Weights of a small GPT-style language model, trained from scratch on English Wikipedia: 16 layers.
MLP neurons of a small language model. Each row is named by its layer, matrix (gate and up: input weights) and neuron, and shows model dimensions 32-127. Each number is 128 + 24 x the weight over its row's rms, rounded and kept within 0 to 255. Numbers have three digits each. A neuron's up and down rows have the sign that makes its largest values positive.
After each neuron's rows, "fires after" lists the tokens most often just before its 100 highest values on Wikipedia text that the model never trained on.

L2.gate128:084110079132111163103128126124107121156140120143106133134142115080141121112132140106135134132128125102136106119139104127137113135119154118120138074123132146080137168176156161103098127146144081150089156123152113069159165165168174124176120114131157115142143144112149157143109096163129094176
L2.up128:115118106142095112094161130102137112121135125140134115134168162116084116154116137102087137141133149098148096146122108122146122093122122108138134129135127152097135129148146097089132123085124100116143088117186166094174128183173116113135136128117136140108127136132167093097178079116125114168
fires after: "\n", " |", " ", "|"

L11.gate286:105145138151128150125122125088152122129137136128115087097120154125172153106128057153142090088119138103147117148138180122121108115124136144135144131132160124172108135142137117139125102117154094121129155079108106106146163118158142148151153082153133170195134132155137118121104127175139132159
L11.up286:110133157135089153088115146117122136078127174103095155145132128172119110108103117136097136145133148125137131133142151092120174118134121144141098114118122119116135156132139140148155101110104153149165111145139128133115082107122154090149112100082146108136115135169105079068102151151172161167
fires after: ",", " ", " of", " in", " p", ":"

L12.gate93:124130157158167106145090159087137113131110149135114130132091124131136152108074113133134132137183083148132104127111108102143130181140148137152167081111149126160101112151129123152083121097136122181108100133093178138130129114122159110122150073100102098114150103169152120108092151169132129110
L12.up93:097141134127123120125127121114082144111146220147090131134143120100141126147130162142115117127130118178131149099118107165121131113150133114114164120107129113134132172103139146118138168154093134129129130068129107168134140121101158141152154099142100142120146114118085156186102147154072127136
fires after: "s", ",", "es", " It", " it"

L6.gate286:130113137134151125114127111113102134084132126139159123125140126131123170161134074102136131127126136111153110116151086115081121123100130098125159116101162082162096126134175105118090095135134095117088092096121140126122106158113081137132132144194135097118156121108131109116133075120138088108
L6.up286:158108155113124098140143157111137121108117171150118123135095147141134138108126114126128131121120102140141134132132130080154130124110143152113127104090090189160149140167122141106171104113140155119115133167142105148145066132125135126150084089109114173099146122107108119148166130115101138110
fires after: " f", " p", "f", "p", "P"

L6.gate370:123129130103095112103138110141084128133126147161087090096144074094123164110070085124169088136169112125126102121097131156121145099140097141096128112127152113165117149133133157113110126126161133165160127138107142153116134121124167121120103140160155143172111154140145139140123114128132131193
L6.up370:122149092124098115135121181099095154171112097140086080135077118081140156114084087081094132139119156072106139108122149107106104077123110151121126137157083110138135097066118120117142131106117120148111153089089128119127104113102152144115132125148140131122097119114145153117103128133152124131
fires after: "'", "s", "us", "bu", "va", " Mu"

L6.gate338:108114124113158183147168129140162130157119160101129166120094157115081169107122092087119137118151147092181088124115111124092124177127133108119095159107142119096136124139099110128139131114141132141162136111102123122132127139117174142149137130126119116134171114143136089147114139155101093143
L6.up338:144136124146146115104157139149133155158129111090119145162158142120134195129154114088131111114124158121160134096167137087113126140155137152117133151157127180145160125094136107093149139138124128142150160094135150114125124138124121172108166147109137117093140131155157100126063140156105123138
fires after: " Ca", " h", " re", " Re", " tri", " c"

L3.gate561:117129168145137123092158110121110087129136125121165151125140119103132162113141142117140078081153113137118114126137138142075115140141126162130129116146143084125119146119141118112153119112124126124099167147165136072129176152118158135168124146140119141157144121102059174133128090152135140123
L3.up561:097078131152154108060130130150138144112133126128112070123147123130109199182157113111140157173143151108103138089105117126141144114128130116136116132171138136117153104124177130093076132112107129133136115108155200133166123109141142161169103129125138151146151111166151122125141140134154139063
fires after: " ", ".", "\n", " F", "t", ":"

L3.gate440:122109075108146157129112155122114117126123109148134163128107163093128125117113147095108109128102098161139107144093134107110083134153103115135088128112128129100110138139118140121113085089103089141155184152096118113126069127136158069126112134142135139142162118110127133165145146110121094083
L3.up440:105169132137168102128121110138096127138129144122134164114112115140127155061156137183124081122151152163095120119127120104143177156145145109113134118154137157134111116139091126119157122098189099137132134132126103118138134066088130069103116136139108122114113122119115090115146115173130147137
fires after: "l", "n", "li", " Ri", "lo"

L6.gate343:135144147142105082146127118134095183131124099113082090113122160130106118098134076091117119160101132089136134106120086068127115144111115106078147136117146108158156143146106114143212157140088083155132117128124126127143113125109130150112157130153115129139134148145121145159163150137123132102
L6.up343:099098114120144205126170124124098168135117124188099092109150108167133132096166122114191140115137138110135122119110159111128117166131110136136147155123122103132087139118097109151131107157126127140125152154110127158173098133132151117125110108120180116122126105113126107122104141163134109107
fires after: " It", "re", " we", " re", " F"

L7.gate45:134132100124104140119155097140146159110097080156061144079127136154125153102124161144130134095112133120119130122128102094117132145114094096117124127120123108112086136113133132154149102158080112121102112117175122146163105103110114130151185136132167117132153102162102111158108133117173103140
L7.up45:087102114164146132083129136127096105114128124095130143117087103168109166090146084108128102130127137138116142124138104155124138175151111146102150120113087132078115147114160144132131137143107190138132150154109167150156116111121110105134154070092151110107145152203131144096107149114124112139
fires after: "re", " re", " Ho", "s", "ho", " Re"

L7.gate467:145093148087134135137152147118100125085119156153108136125106136151134102088156134157095089130115127125137099141123112105121135115154102119080120138077169114172122097115126184142121084131092118160094172152125135110122162162083147086145091130141116138116159139141121092135111109147169114147
L7.up467:129108147116131141109138108142120145147147117173130107134053104083076119125115140118150100153094103096147140155115120114126127105150097148101121104119187089164084138130120152119167145131126149112106144090106091127138134132119138149105147127115149119125154170098147119174144129162136152064
fires after: " st", "s", " St", " P", "S", " 5"

L6.gate540:114103139126132098098172109133158150103096144129167141122164127093133146122093104169113124124107096127123125142098127118124108100111153141122119095133143105150158129084108136066143129086167145182129139101047108094078122095112102152118132158097131122129138094129141170130119150131121107172
L6.up540:082115111112113121093150101177098073164126107161157167119113146128135076088130105164131146117108153122086118147119141141163109148108141149074138118096102136134141135130122138115132106195136126129130138138110071130102148173127093101120150122154118122166118173121099101114181133129115185160
fires after: " ", " Al", "act", " T", "T"

L6.gate32:154101096115101164120128129125142145105161117136084137120117094139129140100148102144118148104158109125147157164088080099123156164130124081079112130153183118175083116132133109108121132159142166138134143111136088115172068162149154114081183094168113129140142117171135064160135107147170109119
L6.up32:154161125131095083097135135137136082115110134139117146150118095104160107137103107120123131175095104141121120152117115113090134151097123100131170146130190150182110128093156144137138138156117145196107141091122099152131120115164081145109155115147162125163140143114116139140104120154139121084
fires after: " G", " Bo", " mo", " bo", " st", " St"

L3.gate620:146099109103141084129140112148156116099090129155122128120158090137155130132117147136143098121124146164106104077129114144139151155068148124097110132158088144138115099121123124095135100127159104153102142146150108131132161145102159082117113130109119120143135086151115156142145143147194120134
L3.up620:111190144166131137117124111119142131151148102116141120123103102163103113134120186145154075117122103141101082157113134098151120129135168160123119147118167163133170116106095135150130145117115101146123173140119117154129180172123133151131141163155133101128118123128143157130105124174134103183
fires after: "e", "lic", "ight", "ee", "t", "ant"

L6.gate573:116116099077147139095100141138120151132110087151113126145114109148117132090125139125152138147124123111127125112124114148095126165145121161116135132094115115118133069155095143114145103104121147158113129166112171147177100122097122105140165138103170166166124150118160115216079100147142116137
L6.up573:117124110111152103082118122165153118138135132116124120099066127117125111115129152143095172153110117098108131121138133109127110108110139157154101156127142149085102084124110120098151110136122103140140137146113163127166158127099089122145170118113113134173147126110163135153094141172137131148
fires after: " the", " re", " University", "re", "ro", "Re"

L12.gate426:092144138122138164139113141152126067156145125090127127133141124080122152122137123124108142127082147105128094127116129098113121145127093153124106158098118116143137096091108212128093095099121089145086136105163172072143142105154147125163136138117100145125136148131184123137125128112101096125
L12.up426:081125100139120087139172154129126143168135130138111091137119134127142172148086159160136204137125092111112129144070157106138101134136084095149139147146143131105093145111141101106076126105130145122144131118120118115140120104139119155111144112145082118088179112108124129126147092147095104133
fires after: "|", " Lo", "\n", " Po", " |"

L11.gate610:124091164104099162114126098098104157175138101121098120105151158132160140138127103141102112135118139115112129144143130151126149155142156102139162157110144127111168070144124126126119108138136147159117084170090100121134115099099079131128114116135117116121117108147090157107086111134117117116
L11.up610:136077098103112162148112140138143177110156110165142166118127176137114107118133147124144119118161098121131110123142134128089134131113151119138139118116147136068170130103147126159135124136144167141121138150159104154096146152146099163135148081132097144109109146139130109096118144129134131121
fires after: "d", "con", " con", " dis", "man", "en"

L7.gate170:076080125103183171110126146086078141131121129140109089070142119137111126130135103131163158126142126148093098097099111141138142073154145099126119136109127127123139151137112125171140148099101166128093100134107141144169142143111175124129103129164084158108147150140139132097116114163134137129
L7.up170:116152127149098144157142172177121136132110108146132174137119114140134134144133136143077116130132168144106132132131081192111127127129150138092182101141111098116088155126114141108165143170116104161144133113133150148141117133141111112158145125136107171089113144152084130128154127108093143116
fires after: "s", "ver", " take", "es", "ence", " can"

L7.gate272:145070165141138170114145133106091128110142151135083092096150115129131132108136131157161110081135106137142112163104095084058106134136130143151128135111111109168163157168102160094154132122150152122114102125104118132132089112131128089149126158155117127118098148171133116121127111161143122109
L7.up272:101112117129150149152124138069081126153111079075145114116111109147126124141133089157123118111118142132131127156109174134115130152141112126135104103150107100135191133081126136122112121130118094136130093103139178141125123110142122108100119094158166159127129121115117122115094103145181158171
fires after: "s", "-", " (", "us", " the", "is"

L11.gate548:091141149141103146169115126097108137128098157115103124102137150159162160140134132158139100160133105113133088131131104150150163146158120135085106129074153127102145129126143096171138125111125167185168122063142148114142139133090136116144103131146137115114120096172152120112156115175098116145
L11.up548:127124166156131172162133090087133119110110115126139115127096129141151148157120142088106125136102090098092147106115144088147081155119122156116183145122181112114137101117145114139100143123162102121150144125129109130124122132142171168151084116131145147127115159101131092147147114149124130124
fires after: " ", "et", ".", "n"

L6.gate132:115112097101127122141100168146138157169097103128121140164138167141155108138128152122132129160131160134100137137112139122144109086133179108157116145110173102118133092124149123120137122119101139127166094162083123118158156130099160139144148139126134119132118138143130098134141117138114104127
L6.up132:104143145092116159177137126090140173106098148174130167149102151195098125083173129114120083137134103113149111076116184126098104112128166155135111120149143148076121106127155161115134092139164122151141131109091116143143129166134146115155128087121111128102108148154145069106131162142127147125
fires after: " ", "u", "s", " h", " w"

L13.gate147:075118156114134140121148128162143122144089137110104138118115170146130163143151115100112151131152155104152082139134100153105121166133120106135200111126116109139121136132124114134129105092145163128144128112113120142137110196108151140173150128134162168107148068092121113149127105154111104121
L13.up147:148129135119110109114136082113170121163116148142124165126111119115114136149104115143117148111099126161122098162097121100141087090144116173098124168145112140166157107112089154159131103166125139131105084114113105124126109190121134120154105122096125173130120103129132098170134122159139109123
fires after: " ", "-", "s"

L3.gate204:100162095089097108119084119092144109132167124129099161126125105140163143147138154181144144125123110110176099182116126113110105150123136154144107132095133169105073126131154161122119098156097133108141145160106118103119146132123135160118111183150156152116148130129158140143092149137110141135
L3.up204:147104172128122146129153168113118129117102138126152168145131099116118111117105103132133123077109085148167127163151148127146141114121103102124094170085130135111113127122118116097114115134113119087106106138142120094094143141100141140108163138111111134125106126122138134146147140080117132188
fires after: "in", "arch", " qu", " can", "or", " in"

L7.gate80:098110157164102148113149157139098139151114123123102144124129104095108113091114112106175122118136170083116126129149112147131073125115172130117170075083137030118134110106113160119106167144144173141137126124115120104126136111138117123133175144140131110141131119079140133130123134098149107133
L7.up80:105082104103147127086130113142091118125141114148145152119156122131152089131169146075104132144111130073144183111110140098127112154117163118155105142143097072145160158139136154168131114154147130117126153150123160122149139162108118102130125110122113099108115126142159160161108117133078141128
fires after: " 3", " p", " pro", " P", " st", " d"

L12.gate52:118119125107201101147138145175146121163147132125091091114110181186153137151133130115106169116123132122124124118103147094136123148130138082150125119117146097127129124114087094144086111143125105151103147116141150090115091144116131180136114103159156098126105166060103097103136123101109105151
L12.up52:108103136095132114155115172137157163115120119125110145103135123175108110183116110126105134157117146135150125147118151102135117099141122104166097109094086124128125119117196163099131112115121169173144162152129110117122108117115120163176103093107129113126140160119134152122177095107109136113
fires after: " ", " p", "at", "ab", "p"

L12.gate253:116107107152150143153138128134132137164111094129125151088118106136116157133138121138177113062146080106148117165095138115153143114163122149159142118107155131127125079133091148144102102142176095162060141133098130123187147116113130137137139111108106138157132130106124114183116094148130106124
L12.up253:097146154201144082121140135073091138141116127115132144108152124149181106121116154133131129111111119112133099151108118147105118123160146148124128127141177135093106070116119127136148135143176128168132103109114152129135148087149134131158124141111081138137135133115108141125131074148135136162
fires after: " ", "-", " \"", " re", " (", "\n"

L7.gate372:115080130130122123090130109144122084133089109139115118135147143085135110141112119127095114118173135099128102158115122055101145135099110113093147120117158125128104160130141161119150163140152068128120083149125131076127092115106149156181141172097077125124218137119120133164114102146097104116
L7.up372:144133142122106157154160131139130148120142163125126104082124105132070133159151106141103163140082091087137181135171141123142106102095118158115127143139129107089109134166047152146095135115110098171129099105090132129122161143127098083110133111165154161122112124156103098159124164142126105093
fires after: " ", " (", "-", "\n", " \"", "th"

L12.gate33:092148151137102140158151143138135115142094133116127107134151131099147128144112128140146084120106097111149150137155122082124131115118125131114124125130166108144143163130129122098152114091167131140115121063103079123183194147112145128135158089114128134119161110141140116104149087122130116156
L12.up33:138133139142148148133121186111144117147084142110131128122080083144121111150082102168098139129138143091148133114127133088166106147103116141105123123133136118079180130122125129155109093127139127108161108141094109130139118145115126095178165142161126133138147156114137085117124107122145119175
fires after: " "

L7.gate313:113138132109153155170161142126146126112161155145146140099091110129113126106119164121111118146139133094133141130124126132115150123109076144110114137119107159141154139159110137119117070074107155108096166104108107079171107131127144116100109162153143176084163174151152115129109149139159090099
L7.up313:078169149100102117121131152137163134107107120172155147094139162122129108097135132095158139125152096122152138153081103121103150139146129156120124099152127117126094127148137183117085167110117138090133093084102142134084134153112139141121155128119108122121157125137121085130141154118154174129
fires after: "s", " re", "re", " a", " A", " p"

L11.gate334:127134128105144136155151159087139128122130094147130128110105130138112134140112168135125135090161103114123143100110128165142111145077153132133157108110145106120195154175082159112122076127115116159073126151111085123132148140139111140109179171105123132125142111119130111120120062143124130136
L11.up334:087175138125129128110194115155118182128096091145103115100118085109117114135152121069205089139109115132117123120075132120114136136133115138149141135124111105144136143166134116105087131136089121156118102101126127161133167139110132130142116094112156134162124120134121150173135087122155095117
fires after: "s", "-", " S", " a"

L6.gate625:116103139117156075122144090153114154117124119150148153143137120100134093137173137114175109107167124141125157115085103089118129105140110136108108136112176081178151142149114148115144109156123111141136125127115147139082135104112117095147158155133111087107147138124094153137116089156167113099
L6.up625:114139148115157130123109087161120112095169138151149116133100161137051103093127148160145143122117130098088129168136136140134115142140171143123130142103166121148126130112134111128106100130159092127132161118156114114129109111094102131102159088118132127132132163083148132183158132126145078121
fires after: " st", " B", "app", "w", " ", " St"

L7.gate475:157127128100149150128136139109129151118114081112111133163151116151135143140125111107126106114103112121149096180118150149112114148123123157121126197085116067151193082138120170107145114112127123135125153132114143138095127098118143078151134113111123122109139100131151109119097086153131114151
L7.up475:115162136135086095142117101125121085134151090151128127108101094130151110125140149152133086112144116140117130093124109084109156139148107136137125104114110158158128116121093109167167125103132107153103156128127145131123142130084158136112141130104133128106183148098127082107103156161119110125
fires after: " re", "re", " Re", "s", "our", "c"

L10.gate430:136136149090145117131130155102174128143133095127112130129149122107159149141162162140148083160132091063163057111090123105074151101102120116141119128128137111125125117103141165155064130082139126109173121126111134102112129121121110119146129174135109138144155124158151102103104117172128053159
L10.up430:136145115135132094149104117108083124142135127087092127139099135174136124108156134118107101092107135107145115163120112144093156108136156151110137146111139116086119079101128116124106117096133137127143148105108135156125142127092135138145120133113118150145134115131092124081156095129108130139
fires after: "\n", ")", "s"

L2.gate384:155129112099159189147144143124143128134157117086092137158113109118122127121112130160093115117099143150074128135108134102108106091105116122119153140115143081118145136127097155139149175128125133123126109142165148115082179135085115123137087121148120116108094124162114131149080089086135119129
L2.up384:142189153121180151119092135130077136172149128116130091150125120141125117121113106159091107117104170164141150119136122125140107148101104105128142158158124121145141112127109127137132155087135099110102138105151137104112142118133100112123126094169149088108131137185129157136144124080100119103
fires after: " 19", "20", " the"

L11.gate320:098126130128154123161133108094116144172122116115108177133069170144120164130147116168132107127126091103136121154154121076119120112104138132152069118139136129121119144127072108110129124142136088142112177182119128120168116154128121096121136109142117113111116133164137162189152126158136122174
L11.up320:113131140140109098120120164131132123116114157171135157133070134108121105150149155133138080155084146122107171157144141093122108135126123131173087102122160137114121127092121125133165130191148125129136133142154117117132150143083129147094121081143125121099058185149147184138097173115145138115
fires after: "\n", " ", "-", ".", "D"

L6.gate498:126079138110106095154110137145161163177109134123137164136117173136166116131141117156109129100110146118106128129107094122165138147094124159106134137160111131129116062114119097129146156144152143132153130133131122075123148155118153108161115108125134123162079097139151117134158117158114101155
L6.up498:160141124146099094131157161109186156145109110162134156158128136152106107135120136137165110111118141119130170131097204142146125130134077144150125132153134137123119144125130169101085143104157159140129098144106132098176149106109141131131147106085167149134091117149099117149151154099104167124
fires after: " ", " a", " C", "u", " Na"

L12.gate593:075111157116118099123130107126106091156099153096097116166102158122110129113106165108087145087136082090140107122141096126117110103092149111131135088102149134117121107124126190155118127143161109121113142139135141127157121151111169124112159143116132128118166109115168085099149090147112110145
L12.up593:128162127119168138116147122137142143165187172152105143109100106105074115115101142128125139125112102130140127100106162123140115114121096100120086123140100083141150134120102171110116111102118106126090143131133112124163144177158129126121150100086158135154111136086090094143160131136106132146
fires after: "|", " ", "\n", "s", " his"

L2.gate537:125150103118113099142109129134126093160148173142133118140124120142147124158110120149081117111120061128154134118118162127158119164117144145185097158102128116104136155151106144129170128124143120139111115132147147163100150146127140124128123136157140154127117150140106097119139096115067091135
L2.up537:148165130139128139142116114134111129125132152144136113114069112158133162170120154142112116143164113117142103066104173178145118154126104132134087143135116082109127100130077163162146114125148101120125162140156063138132138123144152161140181167165133134155155129130099072080153118138091090151
fires after: " |", "-", "|", ",", ":", "\n"

L4.gate406:123131093128101149126124142132111151177114084115137151113132089124117103108124117122201065088131133153167109141112161098098138148112112091138135101142157119114125134107133138075134084099151107108114119136108075128147147118122169127122131146106095169106164138134143153134109119176121116121
L4.up406:117113123147098149154140158147124104160119126078154168119091090116134093101153115133114107117091155121157164116150147103110129123129085113153114124135172122117118136119167153118127129129158120092113144155146104117125161152125163153140111113137128164122138131121137180147106119155132101098
fires after: " Jo", ".", " J", "J", "un", "\n"

L13.gate584:104123159163113130142143112091130141104164150170141143159146136147168127158144164153108138121115091112152126169107111118155157099152116137121157136135119125100121138130161109079101129092155142141072185069078118133149128155156170121109077164149112105104178112148119164120111138126139148124
L13.up584:132118094165110089105136158136144102148115142145146135143121152138114127108114159124092156070160078104145110130145098125120140121101156118101122138140076145125129110102143122127169127129149145161139111164113144090129090145123108150162129120134131133121117136141099112156148116110094152193
fires after: "==", " can", "n", " was", "ne", " in"

L7.gate288:095143075147092117101145148126113141143096133133094115113142154128154146138125108104158158151143099086092145125143124140157154104100098142108150112130141099126099129173122142076147117145114127164082143111134097112144097122174146165135129131153114110132106103132100114097150134146125127180
L7.up288:140116173144095145107128165092131110119135140137106170092108150092116141136108149134137144133122136153146155153100144116191183100096086172141144114127136116094118101128106114120147096156067146134141088121139094161136104108116113113140135098164114168138116131091103099115106137159130137106
fires after: " ", "ly", "e", " con"

L2.gate628:113133168124118156116115141104140122163160133140111135151149159132118132077149144124111095123142142121166113084070153103120089122110127153122114133104126136137152151131117177118148142138146112122089133165142090129101120119129122126181137148138130206132120114131139102126111151118138069138
L2.up628:152126162099126151092097145096142114136142170138132130110127147131096143094136121125093096140143130166164141112104141152132106107143130122121100129138117135137138176145157166147163169158131128098112110167137108154095126141127130116173110096168120149092122112122167120087098166069091095093
fires after: " 18", " 19", "op", "ic", "–19", "g"

L10.gate130:116086129148163107148082136140158170147122160148149150169165129125174149099100090173136142117166087074106126121125161103130092114112155111120142123100094086137128129086108135093132155150153117138110134112098137139117106104148091085134163120142148134162110092155099122150129138157148127117
L10.up130:138133162141160096098136147145100118121151145116173136127123114113159131145109111102095145140120099111149149113125166149127101108150178127104159115145100105165116132124151114145118109139136111113094119102104165136112126143146075111086138102145118106131100121150165076102137137141091123121
fires after: " p", " P", "op", " Z"

L4.gate487:094113141127142117148175140159119145136138138137132155171115153107168159156132150121166118140146102087140118104131116104151092146151166125114130136107124109101103179155175110086092103167130137124137155177099163161130121164119150166110122145095080156109162138109137135190148115145147138174
L4.up487:143117121112101159162149158138120080120104126126101170128134131114163097129169154086155125120083130112175178146149133094161115133179136169160126144087127140129107117154195125132103119154120166148094139157105175157100085116142142156058126122083162131112138145120142112171109133138131124147
fires after: "n", "c", "-", "ra", " di", "}"

L4.gate633:128164162095159107164140161187109113122088141153079197150128107155119130145095124112146113138167134109146104122127133160164153167093147147087105094120136147106086168090114161126115147114139144136098160126157128126147127104095097147141108136134140102129175091094135126111127154130151109157
L4.up633:152132127138118134089126149146083171106130134122111070126172148155130100152135163132151130106104082133100105116118119082120108136154159099140109122114148141158133166126134152138081119128091141124106135152155154136103114159116137130157119135092106161128116102089115131066119186125122120146
fires after: "e", " for", " f", "if", "ee", "el"

L7.gate534:130111104067123117106182121146088126122130143158101135153106110116162124144147157159136125145154125115119096120095084083099142163120157064099145151104126122140145129112106145128108131147119132123087099093147151111130102131079135092095119110114110106148141130174138101115072130119156123155
L7.up534:155103134116143099108150149172087122104133147196131145144123087158136149131104149151136133124126125144109137111137104144078116127108141111114153121115144117153123160153050156193136154095129129134128116080168145135068143123109115127123130124124150114106132118159128078121123147083128138091
fires after: " st", "ve", " St", "st", " tr"

L11.gate195:155125124146124159144126202115168127153166117126109159164129122109148163146106148153159118168162088089136121169122176119109123154137135134137147100128176135098098176137119144126128154155114102123098128155094121135126148097131131128155122145117133114130128131147110123124104116145138096140
L11.up195:133140124117113123122153107129095188100113152110106125126127066146158147181117131142139119127133144093097138140129111145135126136166118159140150141143059170084128179106117154132089171133144109156120116131129122131191156110116147139134149121189142097137142104132160113171148102080118110139
fires after: ",", "ar", " in", "s", " describe"

L6.gate356:125158123123204102162116120147106070145149100154097123145131140115187089122110167123129102121115101127126119136069151092141099175151140132133103124116119102105189163135113132124134114144131132171110099146100108125138081100131141125147125123105078178140198161136145122107146122106100131148
L6.up356:121108129130096126172099128123139111116144126127120155118147133152125144144100125131144118135119177133122181150117187088108122112134143184148117114124149131118129118128143053197149122191145118118139124123097064091152153092091117120128123128113105133127106124175122083139141085127114146110
fires after: "n", " N", " ", "l", "d", "tt"

L6.gate472:103118130107100084148127114163144097143130092125117112109139122130166116102169132155147094144166124096115097083106130120128147135155105161078133125116156122118108160153122120153108104138121128131126108154161150112124130133103132083200142172128090150146144125137107073128130174118168116139
L6.up472:118130112124103122127136161140129109115123113179084140113111184201103106124138141170103116160098129108108103109157142142143105125160116141105115086149156159147130129143083101142149084152120082138136127163093157117185134166081109134142110108083116134102138119113077150117160138121106142096
fires after: "\n", " he"

L3.gate289:153120144111155138136152139114142131180109108114079124100138107097100128089126129128117128109123119154125099149109084055124157126137089102132140163121141129155117151135128164139143080098132162120147116112118121173119111135094116102137087142090100110167126101144131135178113166135147100118
L3.up289:104178138116047103116098125133119111120150157143161144084128079181100130140141123146149091135115142140093106172172144128162128115125156107147146114135119108147153140102154136195140167115124145112145106144119133163049095120128154137148074132149156074140128147131146176132146143087112109140
fires after: " 18", " st", "–", " W", "–19", " 19"

L6.gate594:094151140087128119137125148159124085095144157140142137156145127095099090128134139147157093084119114107125147153114135141107119091114161093126130118101163120122097138124132120095118093117144124127146126115118161089132118112063174115138118105156108116122153140081148127101117137110117076125
L6.up594:052161163148150112142158130115115118094136143145129127103104100123140094135125135142134115118089117145169138155090132115104127106091131119106108161128188115174116114104109163080167134130104107136080135160102070107111155124138127097121148162158093120115121122165158131135126102139082161144
fires after: " P", " Con", " St", "con", " Comp", "M"

L4.gate85:113116151131152161142114094144074146129090142111122080164146086124100154139149089114175077147153120096132107140102138138115113126093127130103099116141136188151131084175087181140103104133122152115140114165108151108118138116152110152137130103133169092131131168128125115104128144106161117166
L4.up85:118141134135130105128090124091112138117100111122096160123099116133107116078122172120125147103117120098128153124145151126116178112130123108119164116115051126132123134159113136111125109152106142156125119129111145136137120155099149163144135121117155132120164130100154116119142182134091161097
fires after: " P", "T", " W", " be", " Le", " Re"

L10.gate125:155093134125097134145129141100115145192084111159104139145147113115106138108129160139112135114109136128141072098125120084135158145052148125125104101142142105153107138091121121119125112119148151111105148134117122150167104182121138059132139156080112145172157127102135089141129112150126118174
L10.up125:117139127144148159090130133108157147127108172119117136112135159121133135150146160095109162155123145151083136133120133118156170156109110158101115134127153147097116137109126077119094168116151140126109114128112136095133179137089130111164097118120153084135165124138105094160132100146081157124
fires after: " a", " ma", "u", "ri", "ly"

L6.gate615:133112131109112061119120145138127078124184131115110107138123103133131124169136098087097061114096131137109078130115118132153165119093104083100143119093112143143122102146128102119177143090129125133090114162116129129158095145167122139096111117133112110116134122141151146132153136134140088144
L6.up615:118150176121117138113183087144144119118142139164115159161108114081113113110120111112166143129138119136142124129154140189127145096154102146105131090155110102114110141149136115110153110136168173136121125099151105113135133137160123096110132175129142116120173121159135101159099124160114142077
fires after: "t", " st", " St", "d", "at", " Port"

L11.gate523:116112098098121128163175099112103146153090150122146112114101103096144114109163099154153149124148140095099160124119111121111135151106130116093154084108158128086147135112114102165161109106164147123144120099123131138159162126128103130110134122122148171167122087133109092119141120134183109190
L11.up523:128122159142110123107131149099133186149133151141131103124125121132104110110136115129120111135105148097156124142128134141171136082158146156139121165119176113108129128156113117120118153127165148133145135070151125113106118159085131137132158116138155116144136091092133113166116092080158148153
fires after: " con", "c", " c", " C", " ", " At"

L6.gate595:106095146118161145127139123099126128181135093114111137147133145168121150126151134146145117093188091108127065125114146125144113136132154127107124130117193140112125087170114112101123114137173107173108122139118160105151141143120146128156150144109079120132149134150148120153109084146132103157
L6.up595:135126184177163108115120168088121104142113126113160132147103096145107113155169103121144135119144079130149099120138109122136125130153126168124154107142199143091127075157100099123109128146130112150125114102124164146130145098141141174142167107113119103117165151126136106149077098119099122148
fires after: " ", " co", " C", " c", " con", " re"

L3.gate54:125089108074105148104116111135126113141187149123177132095149158132131121150132099135142120150126143143129092140131125115132113144128121136135179140113162106093136076120155159115111105114138134129135095105080122115139131139118133154146133154125125136164148119135131161134128085121111090147
L3.up54:084118112109143123149111112126106122152159125126161155125163160150148099105155131157091140158129148085177107107127128121147112163140114122115123152135123105132128110083147129102133098127123165125112143110157165134116135171118100100094135154135119130125098133151185101072150102131090125132
fires after: "en", " con", "lu", "v", " Ma"